MLP neurons of a small language model. Each row is named by its layer, matrix (up: input weights) and neuron, and shows model dimensions 144-207. Each number is 200 + 20 x the weight over its row's rms, rounded and kept within 0 to 999.
After each neuron's rows, "fires on" lists the tokens most often at its 100 highest values on Wikipedia text that the model never trained on.

L3.up421,208,195,222,206,191,161,206,197,159,236,214,198,184,168,203,177,193,222,173,188,210,228,187,212,196,204,185,204,231,191,187,235,197,218,202,198,199,182,163,174,221,167,172,213,208,207,151,184,197,192,220,209,204,228,221,187,214,184,213,167,190,160,222,197
fires on: "ab", "ad", "in", "ib", "an", "age"

L5.up443,198,216,185,198,214,216,212,183,186,212,185,173,213,206,187,209,202,202,194,170,207,203,179,174,208,194,207,207,193,188,206,170,220,211,211,181,230,212,214,213,189,231,167,218,163,212,166,159,197,237,193,186,212,206,215,202,190,191,201,223,146,238,187,172
fires on: "ra", "ro", "t", "b"

L3.up113,208,229,175,250,201,213,212,230,197,232,236,192,196,220,189,222,200,197,202,195,214,218,195,186,216,232,226,193,179,181,202,172,214,209,174,188,219,221,183,203,201,257,180,190,190,204,196,203,181,197,232,191,200,207,258,203,182,199,168,220,193,207,225,155
fires on: "ag", "vel", "id", "eter", "p", "y"

L5.up333,193,200,213,171,250,196,200,189,200,191,197,163,191,182,210,217,226,188,199,238,181,186,200,206,157,189,203,208,194,219,186,172,222,180,236,217,186,199,192,210,195,210,206,203,196,211,239,247,215,201,201,210,208,223,166,216,186,204,210,164,249,226,203,198
fires on: "ad", "t", "ut", "g", "l", "ro"

L3.up1172,239,202,209,233,250,200,162,176,208,198,208,192,259,173,184,190,224,196,209,184,177,201,232,225,208,180,169,186,198,193,189,205,213,186,191,207,208,211,189,194,163,199,214,199,234,233,203,166,222,203,183,195,175,223,175,234,241,188,201,180,231,212,215,221
fires on: " profess", "als", "al", " Gold", " Pe", "ale"

L8.up317,205,207,228,196,219,212,195,234,159,157,188,183,189,183,201,204,238,241,199,191,179,212,198,218,220,220,216,219,178,214,142,190,190,186,178,192,202,222,190,196,252,214,199,189,182,212,182,204,220,194,218,233,189,226,223,225,195,192,225,182,161,228,171,211
fires on: " to", " ro", " was", " m", "it", " s"

L3.up1037,208,178,232,219,200,218,205,231,200,226,143,208,214,175,190,216,203,200,198,210,195,172,175,167,178,193,208,223,212,205,174,187,220,227,201,233,228,190,185,191,197,212,242,167,220,196,199,165,195,198,181,168,188,212,213,195,165,186,169,185,220,223,226,185
fires on: "ost", " of", "od", "ay", "ther"

L5.up1801,202,223,196,222,180,192,247,230,201,247,233,175,206,202,203,226,198,242,182,197,179,177,155,166,210,176,218,225,221,207,212,163,187,175,206,226,208,198,258,180,223,215,204,199,236,201,192,222,192,210,218,197,197,190,197,212,245,168,223,175,193,233,212,195
fires on: "ing", "ra", "ig", "b", "er", "3"

L8.up374,187,213,149,161,231,208,192,188,232,186,209,232,206,205,177,211,192,204,174,224,169,187,209,202,211,201,201,203,207,206,189,212,219,187,181,175,176,214,205,214,255,202,203,219,186,198,169,217,224,204,200,178,217,216,189,208,187,210,173,169,184,216,185,203
fires on: "ing", " this", " another"

L3.up1686,189,228,218,204,211,206,222,200,190,228,194,201,177,175,202,178,208,204,198,216,176,214,186,231,215,182,193,203,163,207,224,203,159,217,188,165,237,212,168,225,209,198,186,214,218,228,204,190,195,170,219,241,232,228,209,196,197,181,169,216,207,170,201,212
fires on: "or", "s", "er", "ate", ")"

L5.up937,232,212,203,213,222,169,181,206,197,194,212,174,187,151,188,203,199,200,213,199,172,189,200,207,186,236,225,194,185,204,189,180,237,170,206,229,164,173,177,183,188,207,215,166,185,206,203,206,214,209,232,210,207,213,183,208,188,197,170,194,201,168,212,208
fires on: "p", "g", "l", "pt", "n", "ft"

L3.up148,213,185,194,211,205,155,161,182,210,214,189,232,205,173,198,201,205,171,179,216,194,174,217,215,175,218,237,209,218,224,221,208,189,177,183,227,193,230,197,157,167,200,197,194,237,219,217,184,213,199,183,194,194,200,195,200,166,155,189,197,250,205,200,203
fires on: "al", "ural", "age", "ert", "hip", "way"

L3.up37,189,197,227,194,211,164,197,177,178,214,197,180,208,175,208,197,220,141,225,235,232,198,194,193,185,165,226,212,225,193,192,192,237,194,172,211,199,195,209,182,212,213,219,199,189,234,225,201,199,209,179,226,199,199,211,219,227,210,183,215,204,216,196,188
fires on: "p", "m", "est", "al", "oph"

L5.up1017,216,179,228,190,225,238,206,182,220,215,236,196,230,227,198,218,164,203,229,208,213,200,168,196,219,240,202,154,191,170,241,219,163,205,201,209,184,221,211,195,215,181,187,242,206,208,183,183,225,196,168,172,224,176,193,186,194,190,197,200,236,175,182,203
fires on: "ar", "av", "ur", "v", "e", "ad"

L5.up1247,212,186,214,204,217,180,209,207,172,159,181,180,202,190,221,173,227,204,190,213,164,219,217,170,188,247,217,169,202,168,205,218,207,232,161,193,194,238,191,205,198,212,203,215,216,221,208,175,193,234,174,146,193,192,192,147,230,227,158,189,203,217,238,171
fires on: " and", " as", " in", " than"

L3.up994,171,197,184,180,191,216,203,146,169,211,244,197,197,214,164,168,215,135,200,179,184,218,206,174,214,222,204,201,169,181,216,213,241,180,170,171,182,197,188,196,172,226,204,226,235,194,228,205,177,164,183,222,202,221,190,180,194,231,197,220,201,200,199,191
fires on: "ound", "ak", "ad", "fer", "un"

L3.up18,194,173,154,210,194,192,182,202,168,210,174,162,233,215,199,180,228,223,175,183,185,202,204,181,192,221,211,175,203,156,198,179,151,215,211,220,205,186,194,203,202,203,190,198,199,211,231,211,210,202,181,198,199,215,204,200,186,216,168,180,209,215,202,201
fires on: " of", " for", "ic", "ical", " in", " and"

L8.up1039,173,227,197,187,203,192,195,179,199,203,213,189,213,188,194,226,235,199,188,213,226,188,227,204,221,150,225,249,212,195,216,211,188,179,177,205,188,226,217,216,176,185,204,181,186,198,173,232,183,183,210,163,190,220,166,175,225,196,180,173,222,191,216,173
fires on: " G", " g"

L3.up321,200,191,170,172,197,194,177,210,205,203,190,219,211,223,178,230,213,185,163,187,210,180,201,222,200,206,185,191,189,181,195,228,211,215,175,217,197,199,217,199,214,171,226,189,198,194,173,203,215,193,222,186,189,232,195,176,159,217,161,160,204,226,229,172
fires on: "ing", "re", "on", "el", "res", " gu"

L3.up1201,171,174,153,215,234,229,190,182,179,214,188,182,187,204,214,198,197,222,218,215,211,203,203,178,175,175,164,212,236,209,182,175,158,213,174,227,170,195,187,212,219,186,189,175,171,198,235,186,150,222,166,194,193,199,207,201,161,227,227,220,228,198,210,222
fires on: "stit", "omin", "iz", "ec", "ation:", "ation"

L5.up714,186,205,177,193,186,187,192,188,184,194,205,236,178,169,209,196,223,189,199,194,218,204,233,182,207,198,205,207,197,226,217,228,186,187,186,166,195,247,209,234,209,179,180,203,200,227,217,160,198,213,211,195,196,216,187,204,194,190,175,197,182,203,200,191
fires on: "ib", "ing", " sing", " comp"

L8.up1328,212,201,186,204,219,193,202,213,198,206,195,184,188,178,214,183,233,199,195,175,224,193,179,213,168,225,205,220,178,201,206,208,216,203,187,207,188,205,189,195,172,188,216,200,197,194,174,190,187,205,193,231,159,186,165,181,204,217,197,213,207,177,193,177
fires on: "\n", " s", " (", " T", "9.", "ation"

L8.up208,207,178,207,205,201,190,226,186,215,226,199,188,190,190,209,207,200,177,202,200,213,217,203,228,193,203,185,189,219,212,233,208,215,192,228,213,222,220,184,184,209,188,210,184,207,205,196,242,202,200,215,190,198,203,151,171,190,179,202,167,188,217,181,201
fires on: " the", "ol", "g", "c"

L8.up1470,161,202,193,231,158,219,204,207,223,206,195,198,225,189,175,205,174,216,199,180,203,202,179,181,223,221,211,217,199,188,226,185,210,227,187,195,229,213,171,215,203,172,200,203,218,210,183,200,201,211,191,196,244,217,183,223,217,211,188,189,198,209,206,165
fires on: " h", " st", " two", " H", "at", "en"

L8.up274,200,230,181,201,229,199,183,204,198,220,145,208,179,183,238,205,196,194,186,186,213,206,262,216,136,222,197,209,172,179,192,200,217,219,181,204,191,180,182,183,192,207,203,237,189,182,197,214,186,198,196,192,200,186,249,173,206,162,202,175,191,204,186,237
fires on: " sp", " l", " up", " down", " in", " off"

L8.up1534,172,181,220,239,211,248,200,213,221,201,241,205,203,222,182,214,211,218,188,163,177,219,198,201,203,200,232,213,205,195,230,212,197,195,188,206,224,254,203,203,160,198,181,212,211,197,230,238,181,217,199,220,224,209,174,250,211,209,211,185,175,193,211,195
fires on: " t", " three", "en", " two", " d", " b"

L5.up75,205,236,201,188,209,204,194,272,160,196,199,192,198,176,191,203,178,218,209,235,179,194,212,182,182,193,208,214,192,200,192,220,188,180,180,218,195,199,184,225,230,230,216,169,173,202,170,227,174,204,214,229,206,199,224,208,185,198,184,195,234,183,162,189
fires on: "it", "ay", "ic", "os", "id"

L8.up632,222,206,197,198,195,179,170,199,195,210,138,207,167,213,221,233,220,181,197,180,166,218,180,190,195,172,197,214,202,197,185,194,192,185,218,195,184,162,226,197,164,218,177,195,186,181,204,205,209,207,223,196,203,220,182,167,176,197,167,184,201,192,183,191
fires on: "ul", "ir", " pl", " Pl", "u"

L3.up974,199,199,239,214,204,196,236,219,204,192,130,224,193,176,207,184,175,163,227,215,223,184,206,201,202,170,219,242,189,223,188,185,172,179,167,221,167,226,192,210,194,205,198,210,210,206,191,225,211,161,212,196,181,167,199,225,192,213,180,217,185,193,226,167
fires on: "ut", "t", "ep", "k", "ick", "f"

L8.up368,191,221,210,205,216,188,248,171,195,187,208,210,196,207,211,149,199,204,207,201,225,178,218,198,253,206,186,221,205,169,190,188,224,230,183,190,220,207,238,178,205,222,202,210,223,201,193,195,177,190,202,217,170,186,179,196,219,201,192,188,233,188,186,201
fires on: " F", "F", " f", " M", "f"

L3.up1675,198,175,208,202,189,183,195,177,219,210,192,175,166,205,222,211,211,237,190,203,192,178,184,179,216,183,166,210,198,171,189,223,193,221,187,186,223,199,208,190,226,197,209,216,202,258,203,174,180,183,226,208,182,189,195,208,182,232,179,190,234,182,176,169
fires on: " and", "im", " from", "os", "s", "c"

L3.up1310,204,192,218,234,219,218,229,206,179,216,205,206,199,195,216,205,213,209,236,232,210,170,188,191,194,172,233,184,172,184,217,204,191,203,202,238,232,214,186,203,175,193,167,238,165,214,189,218,205,188,184,214,225,225,196,198,221,208,210,183,193,204,184,202
fires on: "end", " age", " for", "b", "ing", " within"

L8.up1886,190,227,158,207,173,178,204,184,213,176,204,183,234,171,174,194,225,180,238,209,209,208,234,196,197,220,187,245,211,215,211,209,184,204,195,203,202,202,194,174,185,185,155,222,204,196,166,237,204,179,208,136,197,199,218,200,213,221,212,211,233,211,173,214
fires on: " G", " eng", " g", " Christ", " Roman"

L5.up1127,182,206,239,223,210,183,202,153,187,227,203,173,176,177,175,179,191,169,226,221,199,206,224,203,207,199,244,207,203,244,167,178,171,204,168,191,218,195,185,200,156,217,231,209,219,222,186,251,165,226,212,223,204,220,220,206,200,190,186,188,196,198,198,187
fires on: "p", "f", "en", "l", "m", "n"

L3.up1349,199,189,199,236,177,192,209,205,203,225,209,176,225,178,148,183,216,193,175,166,190,178,196,220,170,194,220,221,183,173,182,203,229,202,194,223,167,183,207,199,201,193,203,185,195,211,197,188,213,203,192,209,223,189,219,202,185,201,191,202,212,179,170,220
fires on: "us", "al", "red", "u", "y", "s"

L5.up418,204,196,215,203,225,183,206,206,160,198,190,194,185,187,247,162,179,230,199,190,224,180,216,167,219,226,193,198,207,206,191,216,213,200,230,184,202,190,175,188,205,188,182,199,182,201,217,194,208,198,167,219,226,210,166,196,164,182,201,188,227,152,188,206
fires on: "ad", "at", "in", "ast", "ent", "th"

L5.up643,199,200,192,200,207,199,170,203,177,203,188,216,192,217,192,199,192,224,167,232,202,187,234,168,174,191,211,191,215,180,182,199,204,233,194,227,205,203,217,212,180,187,227,153,219,224,162,236,202,205,202,219,190,180,192,168,188,174,201,173,193,227,203,204
fires on: "ab", "he", "on", "el", "b", "as"

L3.up1725,149,211,188,206,185,197,195,196,207,181,198,203,186,181,233,229,166,206,195,214,202,213,204,216,221,234,210,200,189,174,218,194,190,207,198,241,164,199,178,188,215,193,200,196,234,201,221,178,187,211,221,187,189,174,141,197,213,204,194,157,191,203,206,191
fires on: "c", "uc", "ac", " disc", " c", " ac"

L5.up1239,193,217,206,208,208,170,191,188,196,194,207,197,166,190,205,178,194,215,199,207,237,180,194,166,229,187,237,228,191,184,206,185,198,204,190,219,207,204,218,153,205,190,191,178,205,198,173,223,191,195,190,199,231,193,218,199,178,205,187,195,211,191,139,189
fires on: "\n", "ent", "re", "ater", "enc"

L8.up398,251,197,208,195,175,212,201,193,192,167,196,224,233,230,209,249,185,177,199,190,193,203,161,186,217,160,171,186,229,162,175,207,170,191,206,185,191,189,227,199,209,218,227,185,174,169,200,218,220,176,237,208,194,198,193,206,184,228,188,185,225,209,218,237
fires on: "ag", " Ag", "g", " ag", " that", "'s"

L5.up847,180,209,216,212,243,196,187,201,208,212,197,187,208,189,199,212,180,240,187,170,224,197,208,219,233,207,253,214,223,196,194,179,162,201,210,194,233,205,194,181,186,203,181,189,160,207,200,190,201,190,232,143,183,215,188,209,185,202,172,216,202,185,178,210
fires on: "\n", " species"

L8.up1761,175,199,230,201,163,208,204,200,227,217,204,184,213,208,180,216,168,147,181,215,224,162,221,204,183,213,184,185,217,190,185,228,203,187,190,207,221,197,199,218,217,207,185,214,172,212,230,242,206,193,211,215,197,195,187,220,197,162,194,176,206,188,176,217
fires on: "d", " ord", " con", " add", "on", "ond"

L5.up1305,205,224,210,197,182,212,197,222,212,234,230,227,225,222,196,155,190,186,209,206,220,203,194,197,192,212,193,172,228,202,174,213,196,232,191,187,205,188,223,194,235,228,222,193,198,193,174,192,212,210,197,218,181,188,217,197,222,153,198,186,215,224,220,207
fires on: "ie", "is", "ra", "or", "os"

L3.up1376,216,208,176,171,215,228,148,171,191,218,185,185,209,186,237,196,214,230,218,192,150,202,178,227,199,190,173,183,176,220,193,226,225,199,204,195,198,230,207,214,214,193,210,241,249,226,202,197,209,181,187,226,184,204,190,172,210,199,185,213,205,163,190,221
fires on: "ud", "ess", "j", " 196", "ust", "-"

L3.up492,177,208,154,214,212,223,239,204,194,194,223,172,178,161,198,175,178,145,227,173,181,188,217,184,200,196,166,199,184,184,202,201,231,205,184,183,204,215,177,190,205,220,212,194,200,167,164,207,186,171,209,174,207,235,201,194,190,206,188,216,181,162,231,190
fires on: "ond", " n", "ack", "ound", "uc", "un"

L3.up36,195,182,167,191,175,179,192,205,195,163,161,178,180,180,172,179,218,229,180,223,177,204,177,244,197,207,207,202,234,181,210,167,225,176,213,169,181,232,214,178,206,177,234,205,232,200,204,204,192,197,203,215,213,227,200,215,207,176,226,189,202,167,203,198
fires on: "k", "port", "um", "ign", "p"

L8.up1115,245,195,206,228,226,174,183,223,204,207,211,185,226,193,168,202,221,223,200,195,215,188,211,207,180,183,184,232,187,167,206,155,191,170,205,193,160,198,227,199,184,224,212,183,192,182,167,171,202,190,192,189,226,216,188,209,204,242,189,178,227,198,204,215
fires on: "in", "ri", "u", " election", "if", "s"

L3.up786,217,167,211,189,179,207,239,184,236,194,188,147,202,218,190,236,239,205,180,191,227,234,215,167,192,215,138,190,185,209,212,223,201,194,222,219,180,213,193,159,187,198,198,223,178,242,214,173,178,183,154,161,190,183,176,210,213,191,207,211,227,158,159,232
fires on: "ur", "ash", "e", "az", "ij", "or"

L8.up418,209,233,195,191,199,199,197,175,214,190,231,206,222,161,183,191,213,207,200,185,201,204,184,180,215,228,175,237,196,246,203,208,186,163,185,197,195,180,201,188,254,200,158,184,204,221,190,225,215,199,185,207,214,216,204,210,192,223,224,210,189,216,215,212
fires on: " a", "er", " of", " large"

L5.up1406,189,189,205,215,197,174,193,195,176,232,186,208,189,225,183,214,216,166,236,180,154,199,186,187,191,233,194,207,191,165,189,183,177,201,205,194,178,187,192,185,197,190,224,169,222,194,181,211,180,178,208,218,212,198,189,209,212,188,182,203,191,181,184,222
fires on: "an", "f", "ter", "her", "h", "ign"

L8.up628,196,237,238,227,185,198,219,181,218,223,171,192,223,196,188,212,138,221,178,195,225,204,221,201,209,221,211,197,206,210,149,204,210,196,194,208,198,159,219,213,178,194,196,221,203,196,216,194,191,216,196,221,212,226,223,235,189,207,182,179,216,197,190,197
fires on: "),", " and", "ional", ",", "\n", " American"

L8.up961,204,207,217,212,179,168,209,182,217,210,185,219,197,172,217,184,217,177,221,191,242,207,180,196,189,150,196,193,226,198,174,188,189,196,181,193,181,184,194,185,248,200,189,195,191,210,189,239,208,204,182,188,208,167,216,220,180,211,194,204,225,214,197,197
fires on: "p", "y", "z", "d", "t", "ir"

L3.up1045,204,217,179,193,194,216,196,191,195,194,191,220,209,203,199,185,200,220,200,243,209,208,223,152,179,203,222,223,239,187,187,188,199,204,192,223,189,214,200,201,233,199,214,214,163,211,218,203,188,215,200,228,177,207,212,191,202,205,199,207,202,190,172,215
fires on: "o", "al", "it", "ell", "ies", "ic"

L8.up1159,204,229,156,217,215,190,231,168,168,178,197,183,234,194,250,206,174,222,181,204,217,242,203,196,214,184,176,202,230,193,189,201,204,215,209,194,202,184,172,222,190,169,168,189,195,197,217,204,201,200,205,225,218,212,201,211,239,190,194,223,177,196,216,165
fires on: ".", " and", " for", " to"

L5.up525,215,203,188,197,219,206,219,172,198,155,192,181,207,159,194,217,215,199,203,178,207,176,192,178,194,233,199,229,219,235,201,171,213,223,213,219,162,158,244,194,172,218,172,218,177,190,203,213,154,193,186,202,192,236,194,219,183,227,199,188,214,192,200,189
fires on: " list", " 9", " Pl", "it", " pl", " sp"

L3.up1131,224,216,226,179,204,152,210,159,208,219,222,215,193,189,191,208,208,191,192,220,198,162,237,191,196,197,170,188,214,228,178,198,220,181,183,195,153,220,200,185,232,170,214,186,182,177,195,215,191,201,180,186,196,186,171,237,213,195,195,180,183,217,164,159
fires on: "l", "t", "th", "b", "z"

L8.up1321,180,242,185,185,186,210,231,169,209,196,205,204,223,175,148,184,178,227,205,174,203,220,215,200,211,195,183,177,215,186,175,211,218,169,179,172,176,186,188,205,242,182,211,221,202,213,194,215,226,209,195,197,206,205,193,222,192,188,209,201,185,200,198,196
fires on: ",", "s,", "e,", "),", "es,", " for"

L3.up318,213,190,171,196,199,180,181,219,193,180,198,208,234,181,207,155,188,201,191,208,190,186,211,204,224,194,203,223,235,216,187,208,212,198,178,219,219,231,225,155,166,179,197,198,197,229,195,190,162,212,198,172,210,202,193,183,252,191,211,228,218,183,198,227
fires on: " prov", " help", " support", " pass", "est", " opp"

L3.up1672,199,264,183,235,188,168,191,168,202,220,209,199,211,234,213,198,179,235,220,176,208,214,212,180,169,229,171,222,211,197,237,202,181,188,223,196,183,192,202,210,195,196,181,169,182,209,186,200,207,205,199,157,210,219,230,187,169,235,186,190,184,212,199,181
fires on: "ran", " vers", " port", "ort", " Port", " commun"

L5.up555,175,152,175,192,180,210,171,193,219,194,204,174,195,224,190,211,211,222,152,188,234,205,217,207,228,212,197,198,202,204,175,224,166,178,204,177,220,172,185,169,198,203,189,206,182,212,209,206,191,186,209,185,218,204,213,229,172,186,204,203,203,190,174,216
fires on: "\n", " of", " as"

L3.up555,222,222,206,240,194,167,197,203,209,210,214,195,206,212,213,209,207,182,167,157,173,206,211,184,211,179,195,186,232,180,205,219,194,178,233,213,177,165,182,184,175,203,198,184,185,213,201,210,191,200,211,210,164,214,203,210,199,218,189,219,181,198,194,202
fires on: "u", "and", "ir", "at", "i", "ens"

L3.up1068,253,216,193,187,228,199,214,231,221,201,232,180,185,197,192,205,232,223,176,203,166,182,211,192,218,208,207,196,211,213,194,190,181,182,158,188,198,149,181,236,192,205,175,190,217,220,187,196,183,194,199,206,179,191,183,217,180,232,211,238,187,178,171,182
fires on: "at", "it", "ight", "ies", "f"

L3.up389,211,227,210,194,209,168,238,196,185,184,242,208,230,162,178,210,195,211,202,216,173,166,202,172,212,168,209,218,205,216,222,210,181,206,220,197,229,180,240,210,193,179,207,237,203,194,199,188,210,199,212,156,186,230,163,202,233,222,192,201,195,223,242,192
fires on: "it", "er", "ric", "ical", "rib", "b"

L3.up1890,185,193,196,202,179,196,186,185,173,184,193,243,177,236,177,168,200,164,196,239,222,202,201,160,199,250,171,170,184,214,185,197,206,235,183,202,179,206,230,188,223,211,186,210,231,223,176,182,193,197,216,187,207,181,182,172,219,193,174,192,242,201,185,202
fires on: "ine", "on", "is", "in", "ie", "por"

L5.up1753,208,201,207,208,187,188,192,200,179,192,231,232,185,186,207,195,209,172,222,207,186,207,205,169,212,245,191,123,189,196,213,184,230,177,221,208,228,197,214,214,211,176,180,184,185,199,210,185,174,171,174,201,171,211,193,200,173,213,201,192,207,199,233,214
fires on: " the", "===", " |", " and", "a"

L8.up137,218,191,192,187,230,197,222,214,201,161,183,206,214,226,210,214,164,203,191,177,204,231,201,193,138,208,196,176,184,181,209,192,206,236,196,184,212,189,168,216,181,207,190,231,202,165,192,221,205,199,228,214,222,167,186,196,231,207,175,196,204,228,220,189
fires on: " in", " e", " to", " and", "gin", "–"

L5.up665,207,206,219,199,239,200,233,203,232,205,186,208,198,175,197,225,168,201,189,218,196,176,204,188,193,154,194,225,205,189,205,209,199,195,171,215,189,164,211,178,200,232,195,250,218,189,243,215,161,189,192,194,206,196,170,206,169,229,211,189,202,220,217,178
fires on: "t", "b", "or", "e", "6", "k"

L3.up1590,246,228,241,224,189,206,188,222,208,195,193,206,199,213,202,203,205,180,181,187,175,233,239,170,169,207,201,197,194,167,178,231,218,191,226,179,193,196,196,178,184,206,213,182,206,242,175,234,224,214,183,187,192,197,151,219,217,186,193,192,203,166,189,234
fires on: "ig", "at", "ir", "iz", "j", "ur"

L8.up1164,204,192,182,180,193,218,193,208,227,233,200,190,192,175,184,190,206,209,200,213,203,172,176,217,163,205,171,202,179,218,171,213,193,202,193,228,184,199,188,205,193,208,201,147,173,218,173,210,178,212,193,201,199,202,186,203,191,187,186,191,208,186,205,172
fires on: " s", "s", "\n", "ing", "ir"

L5.up1506,177,208,197,202,202,183,207,187,215,204,185,193,194,184,206,204,168,240,169,199,210,194,216,208,219,190,202,200,237,224,172,196,151,217,214,178,195,190,223,199,202,222,175,206,197,216,199,205,195,189,187,178,213,157,207,195,197,210,189,183,186,165,184,199
fires on: "\n", "A"

L3.up1381,201,185,200,212,174,202,211,197,168,195,225,223,219,184,211,196,195,216,216,211,154,194,236,210,201,201,186,206,185,216,184,189,190,206,204,203,220,199,209,213,221,162,204,205,203,212,165,227,200,197,166,187,198,180,181,221,172,238,227,139,217,188,215,175
fires on: " to", "is", " that", "s,", "6,", "g"

L3.up1118,161,197,196,213,211,206,198,198,212,184,197,197,203,186,212,194,192,190,171,185,175,202,199,205,208,222,202,224,190,197,210,243,181,186,193,190,222,169,199,198,192,207,202,245,200,210,187,225,192,192,208,176,189,211,196,230,184,185,218,238,189,204,219,186
fires on: "oph", "ak", "av", "ph", " ph", "ut"

L5.up1645,194,178,175,225,199,230,170,185,199,173,209,191,199,160,196,206,187,203,215,220,204,193,218,204,229,208,194,222,222,192,208,199,203,188,205,195,203,230,189,218,214,177,139,187,189,228,181,210,230,211,202,221,177,208,206,190,190,197,183,173,212,208,212,185
fires on: "l", "ill", "h", "in", "i", "el"

L3.up941,205,212,195,230,207,230,207,189,208,175,228,215,160,198,227,193,196,197,172,213,224,185,181,187,183,234,229,213,227,202,160,197,178,174,170,195,203,224,206,186,181,220,223,194,164,209,186,196,261,209,196,239,190,198,228,197,159,208,209,224,240,175,199,205
fires on: "u", "or", "augh", "at", "ack", "k"

L5.up831,213,205,170,191,199,204,198,182,157,239,196,181,190,207,206,233,208,240,202,174,212,193,168,192,204,228,195,233,210,209,181,207,219,213,208,213,205,212,185,207,188,188,206,192,167,203,177,213,199,193,199,221,181,260,221,190,170,234,209,201,185,235,174,192
fires on: "ra", "ar", "al", "at", "ay", "ro"

L8.up1277,212,216,188,201,172,178,168,204,230,206,224,182,222,270,184,225,174,174,157,206,242,160,192,216,218,210,234,164,187,191,210,202,242,207,218,178,229,199,187,193,177,212,229,202,219,188,200,212,175,182,189,214,197,173,170,225,191,218,193,221,169,200,178,218
fires on: " Le", " ne", "ist", "'", "ish", " rec"

L8.up901,207,187,195,257,205,176,228,193,204,194,191,190,201,205,194,173,206,176,207,179,202,213,227,211,226,194,184,225,178,173,184,199,209,222,185,226,203,194,159,211,198,231,197,211,207,179,186,228,207,213,177,220,156,174,210,206,203,195,172,190,206,198,214,209
fires on: " f", " b", "ra", "ic", "ar", " F"

L3.up1456,206,203,187,226,161,234,222,206,250,191,228,185,197,243,220,200,219,219,195,167,195,229,213,186,216,201,235,190,207,176,222,213,211,192,178,204,175,191,207,213,186,209,205,180,204,185,192,194,231,199,175,185,236,211,213,166,178,207,155,208,201,174,233,189
fires on: "ag", "id", "ould", "ason", "ot", "est"

L5.up195,186,192,171,222,241,204,195,203,192,235,250,163,197,167,201,193,235,217,172,205,206,216,184,196,214,194,201,243,180,254,232,181,228,195,222,191,210,175,211,205,185,188,203,184,194,188,217,199,187,176,171,229,176,221,232,220,182,206,210,199,203,209,162,200
fires on: "al", "a", "all", "h", "ar"

L8.up1652,224,225,180,207,187,218,238,209,167,230,189,209,228,205,228,163,193,207,185,187,223,188,150,197,197,228,173,224,185,210,209,219,241,209,221,210,220,240,193,201,194,210,166,199,203,188,200,221,200,213,212,206,221,198,231,222,173,178,214,191,178,204,188,252
fires on: "ol", "ar", "ced", "ro", "re", "R"